{
  "num_hidden_layers": 12,
  "num_attention_heads": 8,
  "init_std_qkv": 0.0142,
  "learning_rate": 0.00117,
  "max_steps": 11155
}
MLP neurons of a small language model. Each row is named by its layer, matrix (up: input weights) and neuron, and shows model dimensions 64-191. Each number is 500 + 25 x the weight over its row's rms, rounded and kept within 0 to 999. Numbers have three digits each.
After each neuron's rows, "fires in" lists the words (lower case) most often at its 100 highest values on Wikipedia text that the model never trained on.

L3.up493:497479497484458500462454479526502521506525524465496524498501500482500484500455487513527490513515509492519501481493499517508503527553500510491563512501486477537478487516485496513480494527540453443534512496503491538529465502489502522475483491532507480487463533511509500505477522495487473502529458531510516469520491517504498523474511513463480477473513495521517474448516491482480431500486
fires in: "such", "under", "end", "20", "towards", "awards"

L6.up171:498528512531466456498526462508461495528502496457521514488476530497483465497513487494482502507520466491530479477522499502504540532532491521475528489510490476526512477548540529489494514532530506483548486504490511523486495510483510494501513507461503489536472517523516487526500503515512501548533526504520520479513466486500504527506504534501515525552520503512509512508489516542485508499496
fires in: "other", "another", "score", "location"

L4.up761:538514488522480557514506491502489489509499490494513481476496481511480466514495486544507522502504491501523521544526497506537535462528498528499468496484501490531480503466493490517476512535486500508545463467520553535466515445506482473518492530491554516500506461475497567481489500495490498482460455458481451496492492504472517459497483550530512505512493563513521456463492478528551515545484
fires in: "with", "a", "as"

L7.up833:487516513498495501496494507559519513519521488542496501488521499504482504475512492487523497515503478467494500467496465532496491551501457479520511493509510473412511541509517538504511517518534487494488542509489516520484469543494484464455530520530495491507489491519572504525526491485500502528522467563497552489554461511492479461512502474467503508453517530519496502502545533521539536535478
fires in: "and", "not", "into", "division", "successful", "well"

L3.up717:512499474531581501555504513521530537506519505507505487468524498477512528515508514529521508503545511511485534539518559504520512501488463519520511527487523530474500514535506488514526505488503435526512526520516504507477518550487504506501483511535505509543546513499550517536525507495529510453503461505473602475513487530502526490475521494483516546459494492518465496482523500543505530504506
fires in: "which", "though", "it", "although", "started"

L6.up909:525505511489509529505488508495494515484461513540479470483499497473488533499548536488532488477503512528458524520502498481489477433483478493505514465489536557463481520483466514512508480458491481490481499507530478479521553484525483496530503510496517536510513483464472507466514494503452489481466502474457521474492485537478506487501474464477494547479512496496490472517490494490512544492483
fires in: "that", "career", "said"

L6.up883:504540500462504536478507504526551471452509472513504480493531498509539494484464497489525520468510508544470532461487476517517477512533510481520528483497485509496536496539513490459484544532529519507487486499520502460493496477488481485485551544491480500503509519525511486502490451494524473489514537519442489478532522507480508479464512507481502539556502535521464489471473488470571514537547
fires in: "an", "his"

L4.up116:492494501514504490446475470493501510476500507498520501507505488482511487544465458526484500492492485539461509494518508466519515496521466509529520489501462482474440486500516496468478492511514393495517505510470490537461490540504500464509494478495478486477496506477509484524489513493473492488514479474453543471492463482499488489486526497445543516472480495518499483470511492505471441464469
fires in: "it", "votes", "based"

L6.up358:513510502513523515537524511517500515467477517542502453473493501501490529487552494493502507484541536523444552510525505484520525441518476491491477465491508540482513555522485494520561499483479485516483504525536517489501543496519506499524485470511522534477601502500491509480528528501472467498473485460449520530512506515507510488474489509501498487503505526479491480536540501472504492476500
fires in: "that", "music"

L4.up365:489484511520499466429517462487527501488523483480504507459502493466476503510489468500501536488488490488514465487503471511534508520512486530470496535485519478504561504530519491507495542484526456495519516541512490480486500515522513509419505516505503472540525526501500521494508517496463504475502511542515523481520501500493491524470503526494505495528506480467498499483469496530531491482535
fires in: "other", "it", "them", "despite", "hold"

L5.up443:523519481476501469479491489473497496502525530503525478538511516492487465475479468533497541509503546474512506502539529502500519539519513525494520528547488487519543513527540510550485493532484416462511496491487493504445470468498527530497513499508509513496554514493500516500476479526485475525525479495518496510503482510494510500500528525495490479481494513532493493464470498499475475490493
fires in: "or", "including", "since", "at", "both"

L4.up178:521504510452460465528508489516450504491497447464488491505482516505491497472515497502521487504503491504527483465507495460509463500505512514507534492495488487512539525489439516498511506485538465463473490509460497566519538452520513512455525543512484487455529535497501508477505527510446452474512460509530464539471560497503468542533460498510502500502505532483512516509456511528529507515519
fires in: "30", "known", "than", "music", "24"

L4.up662:505468498511502471461489481457516490439514481549525499469540496485481498484514483508504559516475532474469479522542451533509508528446503495495491483520462464476503516494531496490484492538500463480485506551513484543453492492516508500518516456474513473518538493507468508471472496508474479437475520511478466521484515511485505509501517499494505516509496482467503469476459487497488447439491
fires in: "like", "located", "based", "former", "while"

L3.up485:496508488494484497554452498495478543540520476499478499491501505461478503495476492490516502510518492467497494485527534455472490571507487501484541483478466479503498484492468528535471473526534401492484496519508503548495493510451487505482477493533521503499539525498566491483461501483483461481561450526501554485528509507489502539501502485490472489467513504534514500479478514512502486508472
fires in: "such", "where", "technology", "end", "high"

L3.up300:488481492517524517473478512494510499512541515497499481477490491493494485506545514506539477525489503516513497512490476512558468494495519441493552504510499483477487504451502461493511537505492501462503484471509546479518479482498499502459477479526495530440528459491486505504504522517489532556494466519471484487520527531477490489454519516511491509417523491501502509502567511555470481517535
fires in: "but", "debut", "as", "and", "place", "then"

L4.up1022:495510499523526512518496531485518510534472459501477526474536452476499504519523521520519491488530462505503505571509513488515465499470506484546483505515539498503510535473481528534497509491512478493506495489515542454506486489462488463458501473530498518508535429512513545490537507505499513510494498465500465530514508507485470468501536461488513540465485557483515491498514492526526499532501
fires in: "who", "as", "director", "actor"

L4.up241:500488476551538506462505498488513520501484521542511524496537465481519468511502470491490498490503508467432483489529502512517486510477454492471473489504468462457452500513536492506464489491475462490497527531508485507464470561497510434516477481473495483513473530474535509513517478512488493488510492488480554468493493488453513478493535487508534528469487469509495487503545511474506493424470
fires in: "which", "both", "built", "used", "rest"

L7.up498:509480456519544523496492519475543496456484510545528494495555482500534545496489474499506555498476537489488488519520484552536476515498499485498478500513515473504536531487537499517507533537456497527496520531519506483458494488496527465482497464490535472499540491511488512498489517506509486457455514497479507530494504499520499454513497487528509502478470521446497460467507500464520465495545
fires in: "national", "based", "first", "second", "0", "had"

L4.up238:494506488451510459441482486522491503460461485465505501516451551493519500487483537511544510523516478506475532484505479541462476527497498511511532460473486497481491520499523524469510484484515506515465535499532529466509486510478470530507525475530465503493532472520510498497529523492487485524481496525442553503505446494483517480531485487488542482509518555509539472474495541507507535541506
fires in: "or", "de", "and", "legal", "points"

L4.up523:522504495542508475467509491496496508502527504533530540518513534520513478499479478513466520536461548488522508482525470553530529560503532515511497518520451515534554513514565496502493495522541517483521518527490465539476454489517484498496519502469475491487481526510491507492514530559511494498522505508532465549462507506513501537521524530515538491551496512500512492475494502521503445493502
fires in: "according", "when", "married", "second", "public", "carried"

L6.up57:504502458534530464496525490510495513484497491515554495470530516513487494519500463498513563503506503502505463496554496551526496514503479493511489483523501465531545534516558499505492531529520495522551493542510528492444525519486504479460517499495528474525535501540489509520508520528514497473504554505503506524509498490493498484492512540527512522523477540486514489473490499525536509501535
fires in: "as", "various", "performance", "based", "variety", "written"

L7.up928:492509472532534459513541490488504479474508498504538490509537493519514507514501440510486547480476507480502487509534482549522517514525489494489448539506528453505525518528566481473528551521481496523522492505485502429436462521467512458485522473463504474530525477522468492519526518536534497524465531500499504500505489447517492437490515511513521469486478532478522479483499507512494499518549
fires in: "as", "the"

L6.up474:450471474503515507502494496447537486482531486572503508503518506483519497477488517493510542514488558488478486479537512518511489506478488504505551497513427476520509513452513494481476519540485506493485528494544529513463494490485551522513505483511492475498525494498492492500458490520513498451502490515470504522480480534499493516524468514508510545482506487457483493476488497474516463470493
fires in: "while", "0", "based", "won"

L5.up469:492491471499516483466499494480514469479525505501525501479510504524533490499454467471473527484486514486549503533496504521528520519524511502482471489507507460527528507538540459504498513528504453492496489501492506513476468470502531509459488494512513467480524518514442502491486512495493498504492495505515480537498488481532509522510500539522482432493485485502498493471499479511498440495553
fires in: "1", "0", "known", "kingdom"

L7.up206:497492503528502446495503460521473475545509497463523524501482514512489466507461482514477496506491490485558484496477496501474550543523488484506467518505467445516527494520550481475488503529514486497514522514453463512455439520470458465460477474481505477495487511510510479542514536518544503528528501524574488505537500443487484511516523527503509489516483508510507516482486508515488454506500
fires in: "include", "from", "in", "came", "into", "unknown"

L7.up410:515494443548549463477515486505496484506481496518522507480520487478509477509488474475497537490484508483524500503533491522500498514513491475486427514506523435485509533534553473507522530506493488496513486538485470467437477534469499450442488455490527476515509489520493491505531532526553490508475523519493483499523497457507500465485523494519508498486474500491495496479514506530517502507567
fires in: "on", "in", "into", "followed", "left", "follows"

L6.up50:524483501492491548506471520475545472438471498520478491514540470500510530499507526499520486466476519505481500519485498476509492432491513512512461516486513539494491503482480483527500486435466503514465511529509487497523522488526500528536492515506521513496526499500454534478491516492436479488454505465481561480477511495507501466505473457509471459472474474478490454507481473458494494482527
fires in: "first", "both", "career", "left"

L6.up619:449506500466525535481462497458513479474515495553511472472521472483517526484494516497500522511522513510496475533541458521503505496481495459525496452502493486523518515496516522537505488506511505473497582484519537526480524515513514507458507473494520444485521513500538480523482515453511461507521485516486541526520473496477506471474476542450502518460522530472487476451496477497539504497495
fires in: "and", "tools", "too"

L7.up651:491503448518552537529533555514526512474496505523509456501560465505543544533528472532518548484514516529487503520505517532526465450496495489503478532512557527481519531507497475490544535490456522512499482508524529418503504513512526506489510484502513521513510465503469531496520500515542483501446537470444476500491497480519500439460528477512504472489489508488518504477551486484515524508589
fires in: "only", "first", "career", "company", "as"

L5.up931:539443470540542524503457502505501480506501507526520521502497500495503507504474478503472516504507522504511464515497491514549496494487474466504466490518458482535524513514528469501478482489496503510497496517530503501469477494504511510471426486539527536454528499485483518506499528506527487460480512471482479515500517483494508504497501539531484458489471506453462465452503473449541466504532
fires in: "first", "second", "third", "president"

L3.up152:547481466540513478487464494487499528500508483515503506476505490452498523516481483477508499506497517470495513513513506497511513561495480492494492493485493494469497503504522493516473493508509380491491525523517513539436482525494478488501509500530508512523504523493563505506505496501474515485516481519481535474525479495506485517483486483483491548461502507520491486469481514519491472484487
fires in: "where", "system", "systems", "technology"

L4.up412:503489493511503485505508492482493508528531507472519517517489533498476477501451466507471512518514506494517488482497505504496536551534526510499502541503464473549545476514574504503489507502541458482522512501496482491470441499480503523454519514490477499510488513521498494503507512528500478524520489510532490504495511500500482523496496541511503473501490488515498491452483485506488465521473
fires in: "other", "another", "because", "wrote", "with", "since"

L5.up560:517513495512506487496505475461498525504497492496513472506524558482480481469508463551517528517511538475486452471511545495517519513495483500512547533514445487544515541517538545512511511517478427470492487502496499501457475483497528494503530505462501511513525490507476506506510466543510509489524501520462507474461485512489535516516480508516490506461510533518520490517492511489499481526461
fires in: "on", "both", "against", "several", "including", "michael"

L5.up65:505514486507501491492540494467464491491534507472540494533505525507461476498504482527449539490539509476503514510550492539517548516537508517507518534532495494507506485550550544515528536519521483490533507512489533490465464501485537485499553509479509490530503507488488477517506517519535474575494536484502525477506463531507483477478516552491498491514491530523515497478489498506472507518475
fires in: "other", "another", "named", "went", "since"

L6.up659:520505480557559474520519485511535493462500495520564480476514507492492508521516491517514545485482501508514502529547489518547517468508481508485463482517517496516556551521557473523524538535508518547534472543518501473455541539494519508488513476514530489526548531526487516535518535533529485477477526491486534526519519501527510495497540533545508517511481540470520505518505516525527494510542
fires in: "as", "various", "second", "variety", "helped"

L3.up927:505493514495488501506487498501491505506518480509516505519519512510483484494505508466506514527513515427507477501523497511496525585514487500495499485497455460536509483533534523554473478546538462471515521521492534555491505510506490489502527490538510532505546550506532475467456492512443479511542483543521512513503507498529501526536514504531484502487508489494523521505502528505489459453487
fires in: "also", "such", "high"

L6.up184:488509465534538502510479491517507504522513508531504503439499494498525533510515469458488524516505534476524508505515503525502508509500488481492478436513483491526514524503512451533497494525488484504493524504510515504482518467492479445467493499508532484468505508513494478483512503528534498467469520526496472531508510472501498493514491482495495480510481504476488474523521500514509480507489
fires in: "that", "0", "known", "being", "close"

L4.up211:507463499520513474443498460503514501481510484494528492471529513486491502507460473519499531491509520529508481487483481507525523510528483505489479523496488458499513497538530480480484523521518415496515491537482491522429488514527511501450470461498505479472556540534483517497491547523448487478498458517455494509514502496476494499469511520491532503507505480491506457456488501499517449478543
fires in: "it", "such", "artist"

L3.up803:548484484509534502482474528508496527485538538530529519475496481510484509494507492497490532505509515498502514516470493500541539534498486507494549505510506528457502539511534513509498531520488454508519485522521546551467535540533499508564514473535528480504546482502517498520489500480501520525530489517490519493532482461501508490510528511466516554486500541524506475507550516512486540504502
fires in: "which", "elvis"

L3.up909:505495495549572500511491522500524478431504527507511494468541484481528542524507486516515530496503501513500525525504499482530484446509528472511484523499556497461499508501539495457532501472471480528483465519503509469495503511518495458496464449496519499515509445479488494513530547489526514534459544456458473493542513475497509481485498510530515502501506469477464494502516515482506525513530
fires in: "vice", "released", "while", "service", "voice", "paul"

L6.up662:501486513472490486480528463471499523483508509512539488548483533502484491490471488519490532510481551504474465475538510514513501519509493524489527513555427498530530511515534513498486481549512485459541507496491487497459494499509511525519512514479501512513564517499479490504473474534483486487506509504494526505474484518489520520514497552511513505501489517513515462456463508489505485506486
fires in: "award", "died", "awards", "million", "best", "won"

L4.up217:512479524526492481503485462510468505548475531475494508505500527489463483510484535498505468522504475492535495458502503484486512499529489547484538493489482505550500476536517514503492504483528474482537482520509475494507496515513494522450504547502469484523458549518501496482483505504495484496512519514509517456498488486483516545495498532516502510529512509498506507470449510457515488508476
fires in: "other", "on", "another", "under", "wrote"

L3.up262:484474507519488492483506504541501493535495469540516475513504524501490487506525530467526502469533485513515517520475477511473491484468510490493475497511501515432528478508476517495533532501504511493493523537497525489524421510478480516517532464527469491505513486535518525500538488588509530500503535490516513433495472527475503492531464497472561478463519497482506479500509505502474468470468
fires in: "or", "with", "and", "to"

L3.up526:492475499531529470538500511513513505498528491496530508516499512505484498490482511478499556515560520477490497522537484535553490523473497492498482497522492470543527471527541477525482499521514503492517517542506499544458499522479510461502489478483511494509518520538503488496496529538507466493474514527494531499480521499474515524524531494539489516533496500494494512484503455490519507500548
fires in: "one", "used", "other", "further", "built"

L5.up70:528479478524507482462543483493499476472473501509541521490465492513495479489517492469428526490463486495502506516526451525503526522480521491483418472546499498508502487533506510487499521509517546510530504507476475525481493496491503390484552483454524472503464532507461484487505513522511488510471547472516491524496491507508492489509512533503489547540477514463504503462470470492516507470483
fires in: "when", "those", "different", "prominent", "ancient", "entire"

L4.up939:496447506533525473441513478516533503476510529502533512481530523526507517534471469521507536495514518537503508511522482524543533526531484513519493523533513495481483513540552498509517535530526460516532495530470519540451517543539521486478488458490520479493553525518493517503496549529483478513515475529454517496516501489491503473485520517489572526510491496519506457480520501499493482499545
fires in: "it", "different"

L3.up413:511489530503479461471501517490477497519474473481523523561490511546496490508496492495489497501513499524515503502499474506506506511536539535483545495513495500523527479532521493517505522507508514470524487494509547541526469503534498479537583526462489479502470526541476490470516490524479494558484543499528452516495525484506494516525512526482517494559482515518525504509505490498473501516481
fires in: "other", "another", "best", "give", "2017", "platform"

L3.up609:493504506508498481490501485505501483512493509489480459502538494483499484496481524514476518481549468499469526431488423500472506499497481431516564504501482536516519508480534464487501501508536490539498540523463552480500462514490483484472535478514477513509463479486512515499507531507511457488516505475452530501521478523454485490507477460459502509527500476510500510457533544518523514499484
fires in: "an", "or"

L5.up95:486474476478521522472484477497477518449488508554513456471519478485460509487520531505520514483467529516470501517537481498493472455467492502507472485514518519448509515489495502503509481503460482466474461494508471463468502467512494529507514487472514502518514471462420507483465494505478489439453488482452517478495463536500478490511515474490506518490477493475500472481472483502514477487477
fires in: "while", "born", "time", "based", "best", "team"

L5.up171:479502495461488470449513490476476492527503501464521491514472539493481464485455450497472491500525494476528490480495522523513534539557488524497515532505465464537502494526525496493464487525533445455528499464501502523480467500495524505475493496472469474480494544502476489512509501499523492542515492522528488470490480513486495525487500548489507489497490504545516501478504497503487461511488
fires in: "between", "following", "both", "since"

L6.up395:492530509479513506517491499463474480548509520555504459510551514487510524487505518513562537495543528494514490539482496529488485492462507470499511509507519493496490513483448542488555494522473490548496506503473474462471499518466486527527491474493513526525533494464528544512509486510508477479486463510489509470508515479503484471473507462509471531449501548495484482503489523486499506507483
fires in: "by", "york", "s", "well", "william", "the"

L3.up610:491496480552565528566483507515521510439547503489507488477529488469504534519470497512525536496534504478483515506525552494537499447509497496513526526491552519500501488516548502505528491472507477511488482518505508444475513486476500490477449504548490496508511487471515495527517524490518508506463513476469569477531506495491493485482508505494514482464493475524455482481507493514497537526540
fires in: "born", "released", "based", "episode", "built"

L3.up632:466477462550531487525478514524522472446528501469540521486522498485552513536464458503507548481536474463517506506519492560548487476539547491496501517520512463521513483538555493486522500499544480487521478528505505508491483498479515454469477470500497493512506491506482484513507532515498478505459520484491512512513531499511499503510523510499480436494512467499499484459505475531475493540552
fires in: "known", "based", "built", "service", "vice"

L6.up831:495502515509493470485513464497497508529521502487533500530489531505505462487457472501470520523501514483518462480524518530505535576516500508506521520536435459534525496537556499503472492546539478481535508510479492521458470506495499504492491510488497496495529525521517487519488498524505496513541497521532489510503493489504511531517511557508513484511487526520506488465483511508502468506490
fires in: "including", "won", "and", "language", "london"

L3.up955:493487494516507500462498500527553513465479501499529512506500513504515514474471488496506525492565485542536557539515482555554473501518546530491538498539527495501539484538565459529511490518501492500547507497482491505507507485520512515534516469512491512521515497532463495487514489511495512492485528503519471525480526530509510498550506493514477521534485471505504489490447471494499540493533
fires in: "one", "selected", "elected"

L5.up930:467451517535471456528486497485504468549486486482508544499502513485486458516494517516500505510534476470539464491506494531495527557498494500533516544478475461532538506513553515463479514520549484487522533526478479531462474541460511517476479514507495508524496531514509505501478534492492500491557514525542506496512494457491509528502490547537520530507508499464457517458463497499518463485501
fires in: "other", "another", "middle", "single", "title"

L5.up107:505515464489506489428500507505470497532520517458516516506506533524509476494447440500479510520520522498541515489465521543515521522563528534490500523534484487559523490537530492542494499506517427474546523488476503506495481478518511525468522514500518469485536529509482496506500484503476517553512483529529481475492497485501503498489514525488485458508503478546486496497489499513486489522522
fires in: "since", "under", "system", "including", "off", "systems"

L3.up350:474486498533494499493485509489505510499514526468493497427498516509469497503509499491541483523496530513512496445474476513512511509516505495479563470550506470513483498486554418475491529508539498458503523520487514534514439474489481506468514504495463520498498476470469508521492466515480509536492490496494481497490539501468479513471529491525476489467490526513471518498537497492454462503492
fires in: "place", "as", "because", "it", "such", "become"

L5.up549:492477491531501489467521478479457492498515476486526493525537549503446477497496501527504536509515496492510476471514486533503522510542492525514514518535470499529520492524535526486503516500540467469541496524490528492466483516506511515483543515499524507521490496524449507498480507527484491499527548518502501474502494501496503503497500554501484522526474522496493481463451495486514494505483
fires in: "born", "system", "systems", "while", "wrote", "off"

L4.up785:530479510536499466458515471452493506497513500501501533537512540504466461475470483488472509513484534460495493479517434548513503554508519518493455494502448502538552509509540486499477505474513475478486516517506453504492446511503501482494551511475457469515481544516507511491521491528504472505508512518528496533448537509491493530540476540514503489541473499481500491456458486511502462491480
fires in: "when", "because", "week", "end", "second", "released"

L3.up521:526500494550502515504490516447495500540495533540554509447521511464508490476498499511526516490547531519507527449486473479462526480482494493535493491490510507470519482499490479450478495520523482514527462476470495515513442497463496498481525475522510504467497521473499571533510527518507498494500489513502538505491521494536511471488497517466500500512479521508466498491509509503527529535532
fires in: "s"

L6.up590:508488456561516526498500533513497517521485475525500495493531507490504523496508476520508531519498507519491470497513485527507441470482478498481471466508467516510517525470470504466522479498489520507546523534515479474475533509487503475470499479481546547499520466517485516499484502549513519439479519496472441500471519472487500474498460499532506533546479522447484461457506475470538472501523
fires in: "had", "life", "states", "with", "people", "about"

L6.up975:517489461505536538519486526494528538487475509557511453468542487484511542515533490485510537479463538510470501495527514507507478454479469480507502475498515516466500539474484503522533523480480478518497476520532488454492541500512525512518491506494526522496562486496496526495496497513486473445465502481421500487506476534496509483479467473495493491457497505478482463517507499470516494505492
fires in: "that"

L4.up376:508536510508464519577497507513525469481521543507505492472518510514503492477510539504515496486524506523507521481513528425498466457475543519528526504516533488495543524472513525505512481461469516456472494490512504522531523468486490501534555580520513480501498494482466525496492506486514499485504508472482521520505523533526527517529479473492484500475498504502548532528501492528525543530508
fires in: "later", "known", "named", "than", "total", "among"

L3.up406:509513472540557483498493507523517501459517500511517490475514484491521516522497467496495546482509472467497540518531510518540530510503509488489484508515524477442514516538550517541520510517515438509526485542516547531455519519518496465524520479500518492521546488494516465516520508492507503517485535483492549507559489511510507492503532507477502506504508493537487499497506494575463564513549
fires in: "while", "located", "although", "version", "though", "functional"

L6.up287:493479457493519539513486528483500533479480492546489467512525483509531535508530473495493542505506557503448514507496521520508492477492493487510486449512467535493502546488495487527541497496460479492495505522515523477490518486520521494535500483500511535469589473509512507469495487512451489498469501496442498521493495500504518480489477474482483461473491509483483450505539500454504490489482
fires in: "that", "its", "7"

L3.up217:515533486479522497486499546543490515536495502509522480472539508531520514510538492494477563513539453525478518464488505507504479488501434509521500478491499524509560503493533481507469530539528477539513510496509510495500444522530508496519520515453476516466506481517528494500490499555520505482434529484446529455485510495495511489516458498496524531484485472480499528498506502500489537513502
fires in: "an", "all", "any", "few", "eight", "your"

L3.up172:500474500555525466521493491518506479481503497493525502493481491491504508501496472469479556505516510443476484509515482511517510526467489477477470499524487446528522503540542470523480489519479476500493483542486503524438486511482512435500432445490513477487510515500513482506493511522488482521450520509470497493491514462478515528523541483526518481533500495498486493491517488507497484488552
fires in: "when", "used", "built", "its", "games"

L4.up901:494505485535530507493494487508506494457498486519508502450539448509501503510541479491449541487490498478463519530524473509496489462469496480486447471510493516437449505506546505504535486476467493484505493533515554486466485526494496452531533482459507461503495487490505467507499484477510497473443550478451562489490471486484493466494500476492497526501478504477496491490494480516481551472508
fires in: "while", "located", "people", "opened", "public", "though"

L5.up211:502521481517507489470515482498487485509520523469520515517491543529483473518475448483448499490476517478528497496498485508531527484561529545482467495528473483577523500531521489495506489503535518491511508486497503522504478512517520488478520504468503454492481550509438493512496502500535506577502530527519488486481501484507508513510500550500509470532505500527539493485486480506485481511504
fires in: "between", "called", "given", "following", "towards"

L5.up238:520489475502537458451547482484521481482497507541546489466523522541489467524480462477483525481483502499521498524533462566542496501513497487487470494493507480515530531519522464474489519519501517494522493511480490450441489513523507488487499488476524491528507522518426526536512498504550493496499528530496465477488494495519533476483515549509521509506473463494509491473501487503508460494548
fires in: "it", "19", "both", "18", "does", "able"

L3.up266:497532490518523531516514538538503517505475548499519487535491493516507505524545522544501477504478519570525510504486522470501506452496510510523547512514569555495506492493509508512500522462493582512479538472513499453522496500515488516520511544479489486500407514504480501500547505499543541534463534472514499500505485509498503463483521496491524506512460516488483539517521509466504548540503
fires in: "career", "w", "television", "summer", "day", "debut"

L4.up822:459504495507537503488511521518532472458520490495517488456532493502536521501490473498491509475511484500498519516485505522509451427510495480494477521494524499494501521487479461452508504492491554506504451487535535473505499477489497482479485452486509485494476469491428501529511535517528521500433533489469427494492500510515486493519505497513529501529516463482508489524543474522523500522549
fires in: "into", "up", "about", "shot"

L3.up912:483497504489468509485472495516534511497508509477510532547512512505503481508447489505501503497514513483527508500491503515523508552530523517479548512506468490508519502534508507532472521543542462447543489485499538549497466494510510514490525518527505498486530527527499495476467526506463468522524451520518523500507507512508501512493520511451480477480524496536520481458513498508456455509491
fires in: "such", "record", "20", "trade", "towards", "variety"

L6.up863:496490505474526526471497473479492520531521490565510480466500515497476530491488503501548523511482549492458499477564511517510455472489468499494502470550444492512490545467479493515531495529494490486503499477536506470476499480498520542503512512530504509495511506458510495493469455546508479461506505515457505506497476558480491494504489525507501550476495532509515466491472482503519487516505
fires in: "on", "well", "and", "won", "the", "award"

L3.up49:495493488581523523540521509521527507463525510495512497467543493458498540504510509541513544496508495474486507506507505529538473458492485492507448546515531523498503510509539495483525508495498498511488523544504465461461520520485513477458459483528506507518487484470499509529511530515518514474479507515467595471523480513483513473482508497518501502484501498483482503462496502481533509500543
fires in: "as", "based", "part", "built", "28"

L4.up994:521498513530499517504513496463492515520509450484491532550526542508463472521505468480476490508506484507472486499512483478498530494536495510513499495507454479493470498475532531463510490500523442484502483510511537511470491556504526466489538534478464488517495475510486492533513492531482495521528503508501521464462536513469495496518469513494489519505500521515527517471512503500495484510451
fires in: "following", "after", "film", "between"

L6.up410:527511506509503489508531490501507485475478508486498511502498481524471505489514544471522442475491482526495521500507470458532485423509531536469480523484573524502492471507478484507499514452495546498487463489499524507535511501520481512483538545512495484527416512504424518488522534508503478535473518467506529485483524512511491487497503528507509516524482488490508511508471490534505532515537
fires in: "w", "him", "day", "west", "part", "i"

L3.up153:503479455517539471515471483473537530527480510490510526490512510488534517533489489481480533506505524484524502491537479514501496561532496492487564508523487492489532510522567511524511508521491483491526506518509497497492491513486484502510472476491479552508467510555511501501539496531535492477503533521497475498477535490506484508496522510510486492502495501526480521478468538509483505551545
fires in: "and", "selected", "notable"

L6.up813:515511483536522518502519503521465522490475488540507467472488495540500543508573499474505510519489506505452491502516484492507454451489466505488475433502515537493499552493492496515537487502483526518489490511517505467491537481509485463513517499483505521506474475489496500470530509539504509469494536491449480515480511490468504469502481486508516513511502540459519491530505525473536539508508
fires in: "that", "known", "found", "may", "set", "party"